Part of a small language model's weights.
Size: 12 heads of 64, MLP 1536 GeGLU, vocabulary 44134.
Training: a variant of Adam for these matrices, 838M tokens, 6391 steps.
MLP neurons of a small language model. Each row is named by its layer, matrix (gate and up: input weights; down: output weights) and neuron, and shows model dimensions 528-591. Each number is 128 + 32 x the weight over its row's rms, rounded and kept within 0 to 255. A neuron's up and down rows have the sign that makes its largest values positive.
After each neuron's rows, "raises" lists the tokens whose logits its output raises most directly, leaving later layers aside.

L3.gate263 [ 86 106 163 143 124 143 118 152 144 117 128 122 154 138  71  51 106  96 145 134 151 144 122 158 193 150 133 139  96 147 179  93 173 150  97 110  76  93  73 143  72 110 107 136 118 173 196 110 140 116  66 184 121 107 130 113 111 145  98  85 104 130 125 122]
L3.up263 [ 96 149 118 150 134 164 115 199  83 127 127 143 127 128 141  62 139 169 147 127 128 155 103 136 155 114 115  87 147 141 165 144 194 117 143 164  97  95 156 170 148 159  76 139 106 168 189  77  85 133  89 117 138  96 179 102 113 142 118  87 136 174 137 109]
L3.down263 [129 154 110 161 122 145 160 141  55 146 132 147 116  64 163 111 177 219 159  75 136 154 139 113 124 128 116  68 169 124 101 111 171  75 157 136  91 101 152 190 157 145  95 150  81 109 164  90 113 156 166 150 128 101 207  99  95 133 131 160 136 145 169 144]
raises: ".", "9%", "4%", "6%", "1%"

L3.gate222 [139 158 123 127 143 111 162 143 157 109 126 128 159 158 116 107 157 146 161 182 152 177 152 130 173 113 100 136  65 183 154  64 112  31 122 116 148 193 123 118 134 177  91 160 105  73 114 109  89 112 105 116 149 154 137 183 137 183  92 198 141 134 124 172]
L3.up222 [103 217 167 142 101 146 116 145 128 145 119 101 146 117 166 150 125  88 167 172  87 126 119  82 111 143 185  90 108  98 108 150 134 127 172 114  88  93 123 147 125  82 105  85 117 110  77 124 117 171 143 113 152 198 106 122 119 143 133 125  65 151 204 136]
L3.down222 [152  51 155 119 152 126 175 115 137  44 105 150  97 176 106 118 139 161 111 142 132 117 130 191 161  85  78 152  91 175 137 140 108  68  90 139 124 154 145 136 130 151 155 147 127 122 197 132 118  96  75 113 116  96 145 149 115 138  95 116 135 209 130 135]
raises: "den", "ly", " enough", "ness", " (°F)"

L6.gate1117 [107 126 197 117 139  55 118 153 114 117  84 130 145 159 153  65  47 123  69 124 131 103  97 128 105  94  96 105 127 101 135  98 124 140 133 120 133 129 174 108 141 106 150 114 152 160  97 188 164 129 157 149 105 133 113 130 110  63 114 137 120 107 118  81]
L6.up1117 [118 169 110 136 113 168  76 106 160 134 129 135 107 110 131 127  66 122  82 116  93 181 123 109 109  99 117  87  89 124 172 171 157 103  82 131 151  69 115 130 125 126 138 110 109 161 191 157 138  63 157  95 121 118 119  85 120  91  91 163 105  79  91 103]
L6.down1117 [144  75 161 164  92 111 159 172  83 117 186 138 126 148 179  88 113 128 156 147 107 120 123 178 131 110  78 137 137 157 156 165 158 137  77 113  77 148 138  88 109 128 166 158 113 132 162 173 173  86 151 107  62 127 202 104  98 148  50 162 114 120 138 163]
raises: " well", " if", " far", " part", " seen"

L7.gate575 [152 148 177 188 114 127 163  54 183  57  95 128 140 148 144 110 173  94 140 145 139 104 180  98 130  53  66  84 135  68 127 130 102 144  92 139 153 122 136 142 158 163 123 105 138 138 160  98 137 128  83 104 133 108 135 150 119 109  96  98 147 123  91  76]
L7.up575 [111 209  70 117 166 126 133 114 146 139 164 117 128  86 168  99 131 163 167 144 116 144 181 105 137 101  99 148  71 120 142 125 105 139  95  75 131 125 148  61 131 166 162  77 122 127 155 140 121 144 124  98  79  97 147 176 162  93  94 101 157 152  81  64]
L7.down575 [ 91 188 107 103 100 129  91  81 142  71 106 120  88  89  94 139 118 114 165 161 131 113 153 100 145  65 154 127 111 104 125 132 137 123 174  90 116 174 130 151 171  76  89 125 123  96 107 126 147 139 154 133 156  87 133 121 122 147  77 131 162 189 117  97]
raises: " 2026,", " 2026", " 2025", " 2010", " 2017"

L2.gate1137 [173 111 125 133  85 150 150  97 103 156 180 141 133 148  97 119  99 114 133 132 163 141 168 141 154 171 159  97 120 146  90 129 129  95  89 135 114 188 141 161 128 131 119 158  90 118 116 113 117 214 111 139 107 114 158 138 145 196 118  95 115 135  57 126]
L2.up1137 [171 165 141 109  78 167 112 198 111 138 135 102 143 150 132 109 135 114 150 177 165 116 141 121 118 100 127 149 143 142 212  87 109 165 159 149 107  46 128 110 127 125 134  84 164 151 129 172 103  78  87  98 196  97 190  80 146  66 116  84 105  89  90 149]
L2.down1137 [138  88 138 133 157 112 141  59 167  88 120 126 132  82  94 125 176 149 115 114  94 143 130 132 134 156 126 124 135 146  67 125 157  74  95 149  84 228 144 170 109 104  92 151  70  85 178  45 110 225 189 150 116 117 135 178 133 181 166 140 113 147 103 139]
raises: " the", " his", " he", " him", "er"

L2.gate7 [137 119 142 134 135 135 121 148 182 137 156 108 160 123 122 118 124 126 124 152 136 113 114  83  52 178 107 127 145  82 141 147 139  92  47 150 146 154 111  77 124 158 133 160  70 185 183 105 111 104 188  83 104 141 124  70 168 128 134 147 166 122 125 104]
L2.up7 [135 129 137  86 105 180 159 172 165 142 142 141 163 139 181  87 126 108 110 162 163 105 136 125  99 151 130 122 132  49 125 134 127  91 148 170 169 147 158 109 129 118 113 143  81 188 105 153 111 129 112 119  72 113 146 100 151  91 113 162 152 150  63 153]
L2.down7 [137 123 153 110 119 137 129 182 137 110 133 130 160 176 129 113 133 155 107 129 146 118 161 110 108  70 119 146 172 117 123 192  95 130 159 131 168 141 165 125 189 172 115 133 135 138 117 123  99 115  89 164  96  98 116  84 120  94 116 166 128 140 123 129]
raises: "\"", "s\"", "”", "\",", "y\""

L7.gate38 [159 159 124 134 143 145 107 149  93 118 112 106 115 136 168 120  76 131 156  64 212 180 112 106  98 117 118 106 124  89 131 112 114 123 185 140 154 183 126 119 130  95  41  80 182 125 141 160 160 169 110 154 124 141 127 126 162 175 142 155 126 145 142 208]
L7.up38 [156 184  87 155  97 118 103 149  46 153 104 159 109 146 115 123 106 157  78  70 132 123 114 201 111 117 103 152 129 164 103 153 113 159 137 127  87 187 128 166 148  61  63 103 159 161 112 171 128 140 113  62  74 150  87 116 113  77 144 135 140 139 133 145]
L7.down38 [147 107 102 187  97 167 139 104  43  90 144  98 166 123 180 132 129 116 189 143 109 146  80 115 125 137 109  73 141 114 112 153 114 117  80  96 138 127  98 125  79 192 118 187 109 127 181 161 142 139 162 173 108 137 190 189 123 119 106 126 119 129 140 145]
raises: "s'", "'s", "'", "His", "’s"

L2.gate1207 [116  98 141 108 112 111 149 125 136  88 120 134 145 154 133 100  42 104 194 100 149 157 179 124 131 128 148 155 142 119 151 138 152 152  84  97 146 108 107  73 119 167 137 183  72  86 128 112 116 109 177 141 141 127 119  88 185  75 136 158 126 115 118 138]
L2.up1207 [ 54 178 113  96 145 142 128  93 114 111 153  94 121 146 157 141  87 115 170 200 122  58 150 102 130 122 115 123  85 106 114 144 142 131 134 194 148 130 113 154 142 148 107 153 143 133  86 141 169 112 152 111  91 157 119 193 113 105 165 131 119 158 187 158]
L2.down1207 [190 119 176 109 115 113 115 126 135 105 105 114 104 123  95  95  92 128 135  61 177 174 154 145 139  94 164 188 129 117 149 123 132 141 135 118 173 142  98 112 105 142 148 134 131 124 145 131  83 100 128 173 141 122 164 105 136 106 103 158 145 154 111 116]
raises: "\"", "s\"", "$", "/sq", "\"."

L7.gate781 [147 118 136 110  94 147 105 122 127 172 197 164  93 124  92  85 113  88 137 120  99 120 158 106 115  96 149 195 127 118 125 115 166 182 158  67 130  82  74 123 123  88 110  98 112 151 189 115 121 128 129 134 188 148 146 110 116 117 106 173 141  57 101 101]
L7.up781 [140 105  88  72 114 119 207 144 136 144  82  98 104  99 107 166 152 119 126 125 114 161 160 116 117 183 141 134 148 150 112 172 161 122 120 129 113 131 107  95 148 107 139 179 156 202 108 122  93 184 118  89 125 195 179 118  57 127 138 165  94 152 124 169]
L7.down781 [117  90  99 142 116 160 110  99 103  62 161 134 115 155 104 125 150 124 113 151 125 137 129 171 151 125 145 168 116  64 107  91 114  98  99 133 171 134 146 105 132 134 151 154 128 125 142  89  71  94 139 135 134 193 131 139 150 155 101 139  62 185 141 187]
raises: " them.", " these", " them,", "ett", "olar"

L6.gate574 [117 116 160 133 204 123 119 154 147 176  92 159 138 133 174 136 156 125 170 102 172 149 152 115  44 182 201 131  98 109 124  78 128 135 158 101 122  57 158 167 108  82  89 145 162 130 106 129 207 117 133 142 157 102 117  99 160 132 100 178 163 130 176 113]
L6.up574 [129  71 101 105  79 160 132 135 186 127  98 142 132 110 130  75 142 111 144 158 123 158 119 125 134 149 134 147 109 156 153 133 108  84 101 126 145  75 145 133 109  81 127 152 108 138 159  82 165 132 121 129 151 170 130 122 155 145 122  90  82 120 141 106]
L6.down574 [ 75 138 159 190 163 157 158 116  97 129 136 165  96 146 117 150 153 178 139 158 117 138 131 150 164 153 147 171 127  68 170  84 106 120 107 134 168 109 156 116 123 129  47 176 166 142 146 136 170 132 204 170 133 113 182  79 175  61 137 113 149  76 174 202]
raises: " his", " their", " it.", " them.", " listing=="

L3.gate1100 [163 123 222  66 166 154 161 168 141 142  81  98 145  95 136 108 144 130 125 165  82  58 108 119  96  68 117 134 126 134 138 157 102 158 105  54 112 143  97  96  87 161 179 156  60 145 112 132 156 127 150 113 162 155  86 124 154 190  96 124  74 134 157 107]
L3.up1100 [149 114 124  93 127 169 132 107 142  89 133 115  96  77 147 146 110 116 100 121 101 109 108 155 101 156 123 156 123  84  70 141 100 144  78 159  87 125 123  85 123 102 152 164 112 158 137 117 141 174 149 131 161 104 120 161 152 151 127  95  65 168 149 154]
L3.down1100 [152  84 179 127 155 144 161 102 142  93 126 122  89 100 146 135 171 141 157  54 123  97 127 129  87 141  87 139  83 158 104 135 110 171 115 146 123 106 120  87 129 120 213 138 129 128 129  93  94 146 133 129 165 138 125 151 112 133  98  72  94 106 101  98]
raises: " \"F", "if", "resh", "aded", "urn"

L2.gate963 [ 71 148 157  75  89 154 157  77 119 126  89  88 152  86  69 118 106 178  76  98 113 138 148  78  87 144 184 132 144  97 134 188 127 143 169  66 150 110 108 153 170 142 150 136 166 168 120 174 132 109 109 119 109 167 156 170 130 208 121 122 143 127 165 101]
L2.up963 [103 116 162 162 122 135 116 124 127 150 175 130 158 107 129 104 109  98 135 161 122 104 108 140 146 127  65 148 103  78  92  92 126 135 122 166 138 138 118  66  89  94 147  44 146 153 133 119  92 102 116 129 120 107 122 170 126 101 157  91  91 135 102 143]
L2.down963 [123 139 147  79 134  96 120 109 130  86  73 127 134 122  59 131 159 187  53 100 104 124 153  87  79 136 172  93 169 101 119 174 108  63 174  70 145 118 113 161 227 131 144 123 132 153 124 117 169 183 115 130  94 151 136 155 124 174 116 130 125 102 156 105]
raises: "s,", " which", " and", "s.", " including"

L7.gate654 [101 131 101 130 158  90 132  89 124 111 104 125 185 125  85 156 220 125 130 123 118 158  81 169 144 139  88 162 155 178 113  88 164  98 152 149 130 148 169 156 144 125 127 156 138 151 130 134 128 114 196 203 161 151 118 126 112 159 113 171 130 141 109 101]
L7.up654 [ 79 149 140  83 129 121 203 147  86 145  85 180 119 129 121 146 120 108 147  80 101 162 106 159  83 123 163 109 123 131  44 116 104 147 142 103 172 106 139 148 187 154 119 196 128 204 116  92  89  96 121 125 144 128 149 152 145 160 105 143 121 120 172 155]
L7.down654 [ 79 106 132 205  98 149  88 115 159 125 182 110 104 156 141 102 127 116 123 171 150 151 146  87  64 108 125 159 129 160 202 138 124 138 135 126 107 122 139 110 136  83 170  92 113 107 126 154 180 136 108 124 101 151 142 119  78 121 103  95 131 109 113 162]
raises: "Y", "AS", "S", "E", "J"

L7.gate836 [144 133 172 135 101 123 122 140 146 111 164 171  96  75 118  90 106 122 168 113 106 139 149 113 152 116 113 133 209 148 112 128 153 165 144 139 134 114  96 148 149  96 147  91  90 107 131 123 124  87 144 122  60 134 120 136 101 109 117 157 135 147 118 135]
L7.up836 [155 166 152 100 150  53 112 118 143 115 124 150 118 107  57 127 112 137 131  49 142 130 192 126 203  80 123  14 153 135  90 154 151  71 218 120 120  96 156 147 104 159 200 184 119 145 151  88 147  71 153 105 150 132 137 173 133 121  80 121 111 164 162 119]
L7.down836 [225  86 170 137 142 114 130 120 117 135  94 114 129 110 131  20  87 180 178 119  75 161 139 136 139 167 167 118 148 184 162  99 161 113  89 117 136  58 139 121 121 146 111  91 136  72 148  58 145  92 185 115 112 114 132 167 104  50  78 125  86  89 114 172]
raises: "00", "6%", "1%", ",000", "0,"

L6.gate796 [114 136 143  84 162  90 107 190 138 138 135 114  92  94 143 107 110 171 141 163 197 134 101 181 151 102 138 109 150 121  83  93  85 120 138 145 108 126  99 104  77 128 121 132 136 126  36 106 160 184 147 158 197 130 143 102  96  98  80  73 108 157 140 126]
L6.up796 [108 132 147 105 113 123 159 112  99 110 145 135 106 158 143 107 156 143 159 100 143 131 131 144 182 140 122  91 137 132 134 117 128 144 158 101 105 135 116 102 102  90  98  86 137 109 117  82 113 145  77 141 145 107 150 113 140 125 149 133 152 122 123 139]
L6.down796 [140 107  85 173 163 188  78 117 104 153  95 122 135 141 115  63 115 120 107 171 141 101  91 115 117 153  74 109 118 163 122 131 143  94 105 117 163 103 140 131 126 137 104 181  95 155 147 138 151 186 172 116 157 189 125  85 170 102 190 123  94 130 105 128]
raises: "age", "age,", "age.", "ages", "ager"

L6.gate231 [170 112 148 187 190 160 115 104 197 136 136 142  86 146  86 137 176  94 172 227  73 118 149 164 184  92 166 145 140 114 138 120 189 128 170 137 163 178 116 139  93 115 139 123 151 116 128 160 144  90  81 197 161 186  86 114 145 109 112 136  82 101 133 117]
L6.up231 [ 80  99 154  52 110 197  54  98 153 107 160 152 110 100 136 163 127 117  90 129 144 153 135 142 166 150  84  81  64 127 105 171 122 107 122 122 151 150 166 117 113  75 129  90  91 123 126 109 148 152 141  78 103 112 124  99 125 111  93 143 132 124 144 125]
L6.down231 [106  97 159 157  93  92 201 145 122 110 155 167 104  85 102 100 153 122  92 195 115 111 125 110 127 147 168 173 174 161 126 121 158 116 109 105 115 137 171 147 151 116  70 152  93 117 122  93 160  96 186 154  88 121 207 117 170 124 161  75  78 162 111 138]
raises: " them", " him", " this", " it", " a"

L6.gate1457 [108 124 175 151 140 111 147 157 153 174 169 100 174 113  92 134 122 108 162 178 126 179 150 122 129 100 130 112 128 100 134  44 146 127 151 126 133 102 108 119 169  91 118  96 110 192 139  81 116 152  84 112  71 171  71 143 150  98  99 119 114  90 111  75]
L6.up1457 [155 172 117 198 144 100 151  74 182 148 203 108 108  88 185 114  97 100 129 114 121  83 158 118 162  85  98 132  55 131 119 106 133 136  98 124  97 147 108  74 138 134 139 159  89 113 182 125 138 121 145 123 139 163 112 124 169 151 133 139 213 152 110  67]
L6.down1457 [136 175 130 114 164  81 143 154 157 201  98 112  72 144 115 141 103 131 134 126 174 108 135 114  88 127 119 133 103  96 172 148 165 107 110 174 143 128 131 164 177 104 120  94 125 153 101 129 108 127 125 157 100 152 100 107 152 112 163 130  87  82  89  96]
raises: " 2007.", " 2007,", " 2008,", " 2017.", " 2003,"

L2.gate317 [ 98 107 171 162  93 117 141  95  88 141 114  60 141 130 129 139  20 151 118 135 142 115 113 143 128  51 138 116 157  91 137  91 158 101 123 138 129  87 106 130 142 165 168 109 165 136 175 110 147  79  99  86 187 107 139 213 140 112 190 132 141 125 116  95]
L2.up317 [ 88 134  88 145 138 150 124 134  62 107 136  79 138 169 158 120  69 144  92 113  92 108 110 154  64 128 175 101  76 147  86 133 152  86 151  83 134 107 104 180 167 120 110  90 149 153 101 138 128 144 106 106 151 112 160 182  96  73 173 146 148 178 118 129]
L2.down317 [ 86 176 101  95 142 104  80 194 110 151 138 183 116 141 119  95 215 133  86 119 131 150 147 148 111 175 158 137  97 174 130 162 113 145 136 146 137 116  99  95 167 127 129 141  93 155 106 175  89 153  87 157 138 172 187  66 121 128  99 105 144 158 134 181]
raises: " who", ",", " however,", "e.", " which"

L3.gate971 [113 168 117  89 121  69  89 140  81  98 155 124 136 118 117 148 104 110  87 125 159 117  89  83 148 176 114 159 107 106 150 197  74 151 163 162 162 148 119 115 109 108 100 118  78 116 123  81  58 116 125 125 122 121 134 163  68  69  74 123 162 187 147 117]
L3.up971 [147 118 118 159  95 163 158 143 185 133  85 162 119  58 127 155 208 125 198 166 105 105 163 120 142 118 165 140  93 167 145 131 109 100 177  81  99 117 129  88 127 108 127 159 137 140 145 110 140 187 105 154 165 146  95 110 157 104  95 138  78 124 127  97]
L3.down971 [ 96 124 102  79 144 126 104 128  44  94 168 128 163 146 128 124  60 135  57 146 135 130  77 121  89 137 110 115 167 126  94 136 107 159 108 151 144 125  86 137  99 116 117 111 113 120 132  52 106  84 163 136  87  94 155 141 111 120 150 101 148 126 163 113]
raises: " known", " awarded", " considered", " able", " part"

L3.gate485 [133 125 161 139 106 124 121 107 198 111 104 137  89 116  98  74 140 162 125 129 143  85  86 141 111 143 102 131 126 132 119 104  72 159 171  71 143 128 100  66 152 136 121 145 129 145 112 119 129 155 100 159 129 172  89 162 160 101 116 126  99 110 154  62]
L3.up485 [ 82  91 145 132 125  68 144 168  92 117  82 131  89 112 141 171 155 190 100 137 174 120 119  97 149  84 124 115 118 153 139 185 125 194 117 125 116 129 160 130 154  84 136 150 139 115  73 135 111 141  96 169 172 125  87 165 145  77  84 107 123 152 166 140]
L3.down485 [104  68 158 153 115  70 162 108 106 129  42 140 114 120 156 178 111 176 147 110 142 105 106 153 112 138 133 115 120 140 172  95 125 201 165 124 112 170 131 103 178  97 108 144 180  99 133 131 136 158 116 193 145 143 107 136 164  78 138 129 153 133 172 106]
raises: "===L", "ife", "iverpool", "L.", "ives"

L3.gate867 [146 117 144 151 119 110 128 149 117 135 126 145 117 136  74 113 110 107 161 121 134 108 132  91 123  91  92 181 172 140 122 123 167 116 115 129 158 111  66 127  92 186 101 124 140  97 108 141 116 132  99 164 132  98  98 150 144  64 120 179 103  64 131  58]
L3.up867 [ 67 126 124 171  65 109 114 151 142 170  85  97 127 199 134 108 124  72  73 109 100 139 138  86 124  98 130 127 173 158 155 108 163 137 128 129 173 147  96 116 157 111 160 116 120 172 110  91 103 164 102  91 157 113 114 101 142  99 131 167 120 160 100 102]
L3.down867 [139 134 154 121 112 108  92 124 131 128 134  70 137 131 122 114 101 109 169 163  76 104 154  74 137  66 114 142 154 103 114 159 147 162 157 148 138 112 114  76  99 177 161 126 122 145 124  90 192 146  86 150 145 153  94 124 135 144 140 159 138 125  88 106]
raises: " more.", ".)", " www.", " him.", "\")."

L7.gate438 [ 97 114 159 178  68 151 133  79 200 158  96 152 130  63 147 111 133 111 144 174 125 134 134 102 117 178 124 103 134 117 153 144 129 165  87 161 161 164 143 162 127  44  88 149  97 124 151 159 168  90 108 170 137 150 124 128 120 102 154 172 134 186 134 113]
L7.up438 [102 110  92 127  98 121 133  80 112 169 125 208 142 113 141 139 170 157 185 174 122 132 140 142 142 105 160 131 144 111 154 121 131  49 128 112 116 144 127  82 127 103 107 182 183 143 109 114 125 120 125 157 124  84 155 132 117 184 191 145 106 125  32 127]
L7.down438 [132 146 146  79  60  58 150  85 140 147 102 143 115  79 117 173 157 126 160 183 142 169 132 114  97 166  72 117 121 127 125 181 135  63  75 101  94 169 110  98  99 111 111 134 146 115  54  96 134 135 122 145 137 104 215  89 160 162 117  93 126 126 139 114]
raises: " injury", " infection", " damage", " disease", " severe"

L7.gate1498 [102 104 118 180 108 161 123 147 145 107 191 110 132 127 129 150 166 143 129 138  84  96 142 167  72 121 135 163 177 137  95 127 131 189 125 137 110 131 114 122 129 141 131 141 103 119 106 147 176  67 174 105 116 131  58  59 129 113  85 120  79 172 159  69]
L7.up1498 [139 160 172 151 145  78  98 148  72 125 136 105  79  76 179 165 158 115 107  90 131 182 144 171 150  99 144  89 145 129 140 101  63 147 161 143 106 142 103 176 104 117 175  92 204 102 171 150  99 158  88 126 151 134 105  69  86  89 134 132  83 140  98 117]
L7.down1498 [139 113 112 108 108 169 145 107 172 113 199 124 123  98 160 131 113 120 148  90 105 201 122 128 113 122 143 151 118 138  98 142  90 190 151  99 142 126 170 143 160 134  94 109  97 120 124 121 118 122 106 145  84 105 149  85 169 155  91 162 112 110 115  60]
raises: "com", "o", "i", "gov", "a\""

L7.gate3 [117 134 141 165 114 169 100 123 167 102 165 130 128  95 140 136  93  98 142 164  62  91 114 115  80 165 174 137  88 102 180 105  99 141 137 129 144 131 116  42 125 110 119  79  67 212 149 194 110 165 175 116 160 108 105 147 122 150 174 128 127  70 127  97]
L7.up3 [105 115 114 113  87 148 139 119  92 104 166 196 193 127 158 136  98 167 174 119 142 159 153 111 121 124 130 115 103 160 130 154 152 136 147  63 136  75 154 124  98 152 150  93 132 142 125 157 198 112 115  80 122 148 145 143 103  83  56 160 195  75 105 115]
L7.down3 [104 169 130 102 101 156 129 156 102 130 143 127 104 219 140 140 145 115 128 145 137 122 126 105 155 207 148 166 127  67 136 211 143 132 101 161 194 110 138 148 105 117 129  92 165 131  89 179 142 136  60 129  99 202 147 129 159  90 117  91 117 100 143 151]
raises: " her.", " them.", " him.", " him,", " them,"

L3.gate1014 [ 87 140 116  87 152 109 192 105 157 176  95 156  56 147 146 129 139 173 130 123 135 123 157 107  89 166 152 105 201 106 147 130 141 145 192  98 152 151 158 105 132  67 145  82 157 135  91 118 127  91 153 135 109  81 178 141  73 147 123 137 141  93 145 159]
L3.up1014 [123 123 114 152 121  93 122 119  41 156 123 110 160 109  94 133 204 151 125 140 173 106 144 129 151  55 136 131 167  84 175  79 152  72 112  95 103  77 134  92 141 159 124 157 110 125 154 138 226 102 104 189  63 140 140 153 180 137 148 142 141  88 147 131]
L3.down1014 [ 75 144 139 103 116 121 177 167 216 164 138  86 100 156 161 100 153 104 129  84 112 145 147 124 134 172 114  97 131 161 112 101 145  92 158 159 155 182 139 177 119 147 131  77 179 148 124 109  75 132 156 118 199 112 121 134  92 154 143 119  89 137 153 156]
raises: " of", "-h", " by", " and", "-f"

L7.gate196 [137  71  74  90 147  79  81 187 136 134  89 126 116 104 171 129 105 149 116 146 157 130 132 170 173 113 131 203  80 157 162 142 144 134 151 157 115 139 152 167 145  94 110  82 131 129 107 143 148 133 169  94 113 177  83 132 157  58 120 129 161 180 110 135]
L7.up196 [ 82 149 103 113 119  79 149 115 105 162 138 147 143  89 143 166 152 193 189 125  99 140 157  56 134 146  88  96 129 113 191 182  88 137 124  89  85  78 141 156 125 130 123 137 127  80 112 136  92 187 153 126  60  69 144 127  50 110  87 172 142 102  85 153]
L7.down196 [140 148 119 139 158 163 133  99 114  57 133 151 107 109  69 109 146 119 119 148 137 151 134 136 102 106 130 138 149 128  81  86  95 135 100  71 170 138 133 117 150 142 115 107 168 103 126 112 145 143 153 179 139 111 168 145 142 213 161 115 165 122 177 167]
raises: " them,", " them.", " it,", " him.", ".1)"

L6.gate779 [171 191 150 157 167 151  72  82 124 190 113 133 120  79 115 112 118 112  90 111  82 109 163 116 125  92  51 170 186 120  86 126 172 134 163  96 100 169 110 206 127 159 122 109 177 145 191 135 121 107  96 135 171 206 134 123 147 136 165 117 137  80 171 116]
L6.up779 [110 160 153 113 191 164 157 145 153 152  80 165 100 154 109 125 131 145 116 188 174 101 143 139 114 188 194  74 147  87 133 119 117  96 170 148 145 135 107 136 144 142  95 139 144 160 139 116 140 113 149 157 116  79 166 142 150  96 162 113 117 181  90 117]
L6.down779 [121  93  80 196 149 150 148 131  89 142 112 109 105 119 140 150 152  80 165 203 131 152 133 139 105  99 104 115 182  93 122 173 130 114 150 114 116 140 156 230 170 114 130 140 141 134 126 166  71 133 153 140 172 109 186 133 159 164 150 109 191  80 130 110]
raises: " him", " them", " it", " their", " it."

L2.gate62 [ 75 173 181 150 170 154 134  84 145 147 122 218 178 113  95 127 124 148 126 169 131  82 149  91 139 144 142 133 141 180 113 105 121 107 126 145 133 139  92 111 142 174  92 138 114 148 103  92 106 136 165 181 143 139 105 153 164 141 171 134  77 105 171 122]
L2.up62 [164  93  96 128 122 176  98  85 122 140 114 171 117 154  85  79 123 162 102  81  96 115 153 125 162 141 153 143 105 119 124  99 123  79 190 140 168 131  95 118 159  77 133 150  64 180 114  90 169 180 139  83  80  76 151 144 151  74 172 128 113 105 159 164]
L2.down62 [151  84 144  75  84 144 137 169  92 125 139  54  78 145 164 120 103 107 100  87 139 165 107 173 134 108 129 113 130  78 120 125 132 199 122 105 146 114 145 150 121  69 155 123  87 117 129 154 121 130  92  94 126 127 108 113  81 165  86 164 189 121  62 143]
raises: " (°F)", " drive", " speed", "Representing", "athlon"

L7.gate1225 [164 138 181  88 173 101 121 157 127 164 137 145  80  86 217 128 117 152 134 159 118 142 149 126  68 118 147 141 120  89 153  95 161 168 172 132 174 130 101 115  98  96 165 155  76  99 135 128  92  92 158 155 136 112 170  97 123  62 102 172 149  79 115 124]
L7.up1225 [150 102 113  86 113 111 159 102  79 164  83 141  93 154 144 103 200 153 142  79 135 159 161 120 157 163 107  88 127 110 155 143  94 158 128  95 161 101  85 120  92 130 130 171  72 129  99  99 153 171 150 169 179 116 126  96 105  93 149 141 175 112 105 166]
L7.down1225 [109 104 133 137 119 135 178 114 134  60  75 133 140 177 117 112 176 114 122 112 119 140 136  82 132 140  76  83 147 158 140 174 115 134  94 119 158 131 127 145  52 109 127 124 108 150  95 121 142 120 133 143 159 139 144 142  94 191 114 113 150 161 120 117]
raises: " of", " about", " between", " in", " and"

L3.gate189 [ 89 182 153 178 144 124 152 127  92 108 106 132 164 125  87 137 158 100 162 136  59 124 151 148  60 109 121 158 127 136 142  59 112 189 142  88 188 125 112  91 166  97  94 155 109 110 119  74 166 153 166 127 131 162 160 140 142 105 165 154 119 155 104 104]
L3.up189 [137 139 172 197 117 179  81 160 161  84 120 150 104 165 118 111 139 153 125 150 125 162 147 160 121 103  66 163 159 125 151 154 136 158 164 153 139 128  94 159 128 123 184  96 133 118  88 174 109 101 101 166 168 126 121 116 124 109 110 117 149 165  93 116]
L3.down189 [114 162 120 142 168  82 159 133  89 141 114  95 163 103 146 133 162  91 132 110  73 107 155 147 119 179 161 129 128 194 151  74 141 132  68 130 154 140 175  87 175 104  86 160  94 117 148  47 126  58 184 150 107 140 138 121 132  71 171 153 106 141 124 138]
raises: " the", " its", " his", " they", " their"

L3.gate262 [117 166 182 124 112 149  84  56 163 123  92  97 186  89  84 118  98 164  63 138 137 144 135  96 111  92 128 146 156  82 113 126 143 116 133 100 118 164  94 133 163 130 161  81 128 188 134 140 125  97  94 170 111 112 117 164 184 196 147  94 114  97 111 132]
L3.up262 [140 150  66 142 134 173 116 117  95  93 112 154 141 145 194  78 161 131 132 122 137 158 114 147  81 134 152 112  88 132  86 119  90  96 170 103 143 128 135 191 116  84 100  85 104 109  93 120 134 123 165  96 118 106 111 120 149 148 153 173 174 208  90 180]
L3.down262 [143 120 127 131 157 115  81  59 184 113 126 140 151  92  97 128 191 134  95 131 144 171 157 122 124 127 134 187 169 157 109 138 146 107 157  33 125 186 133 129 180 153 151 105 152 177  71 125 170 166 120 132  97  96 155 110  92 127 117 152 102  88 125 101]
raises: " however,", " which", " including", " while", " but"

L2.gate27 [ 84 122 167 112 145 174 112 142 127  98 104 111 137 115 163 114 138 130 157  88 100 109  63 141 117 135 136 124  98 160 145 156 101 163  94 110  90 161 146  68 167 174 113 155 138 115 143 121 119  35  95  85 136 144 134  99 138 106 124  61 101 154 142 117]
L2.up27 [102 129 168 120 100 179  97 119 130 153 147 110  88 123 181  66  58 126 171 123 104 102  87 136  62 205 132 123 123 117 195 140 135 135 103 144  79 166 122 139 183 133  79 108 112 115 153 163  96  78  71  72 178 132 191 115 165 105 134  91  98 123 130 124]
L2.down27 [ 85 131  82 148  87 141  88 108 126 122 133 160 124  95 164 202 146  83 123 148  80 162 153 161  55 174 191  97 142 166 166 119 151 108 151 147  99 120  89 151 211 162 105 132 136 125 165 136 131 111 112  57 104 107 155 174 130 113 145 120 110 118 165  84]
raises: "8", "7", "0", "5", "6"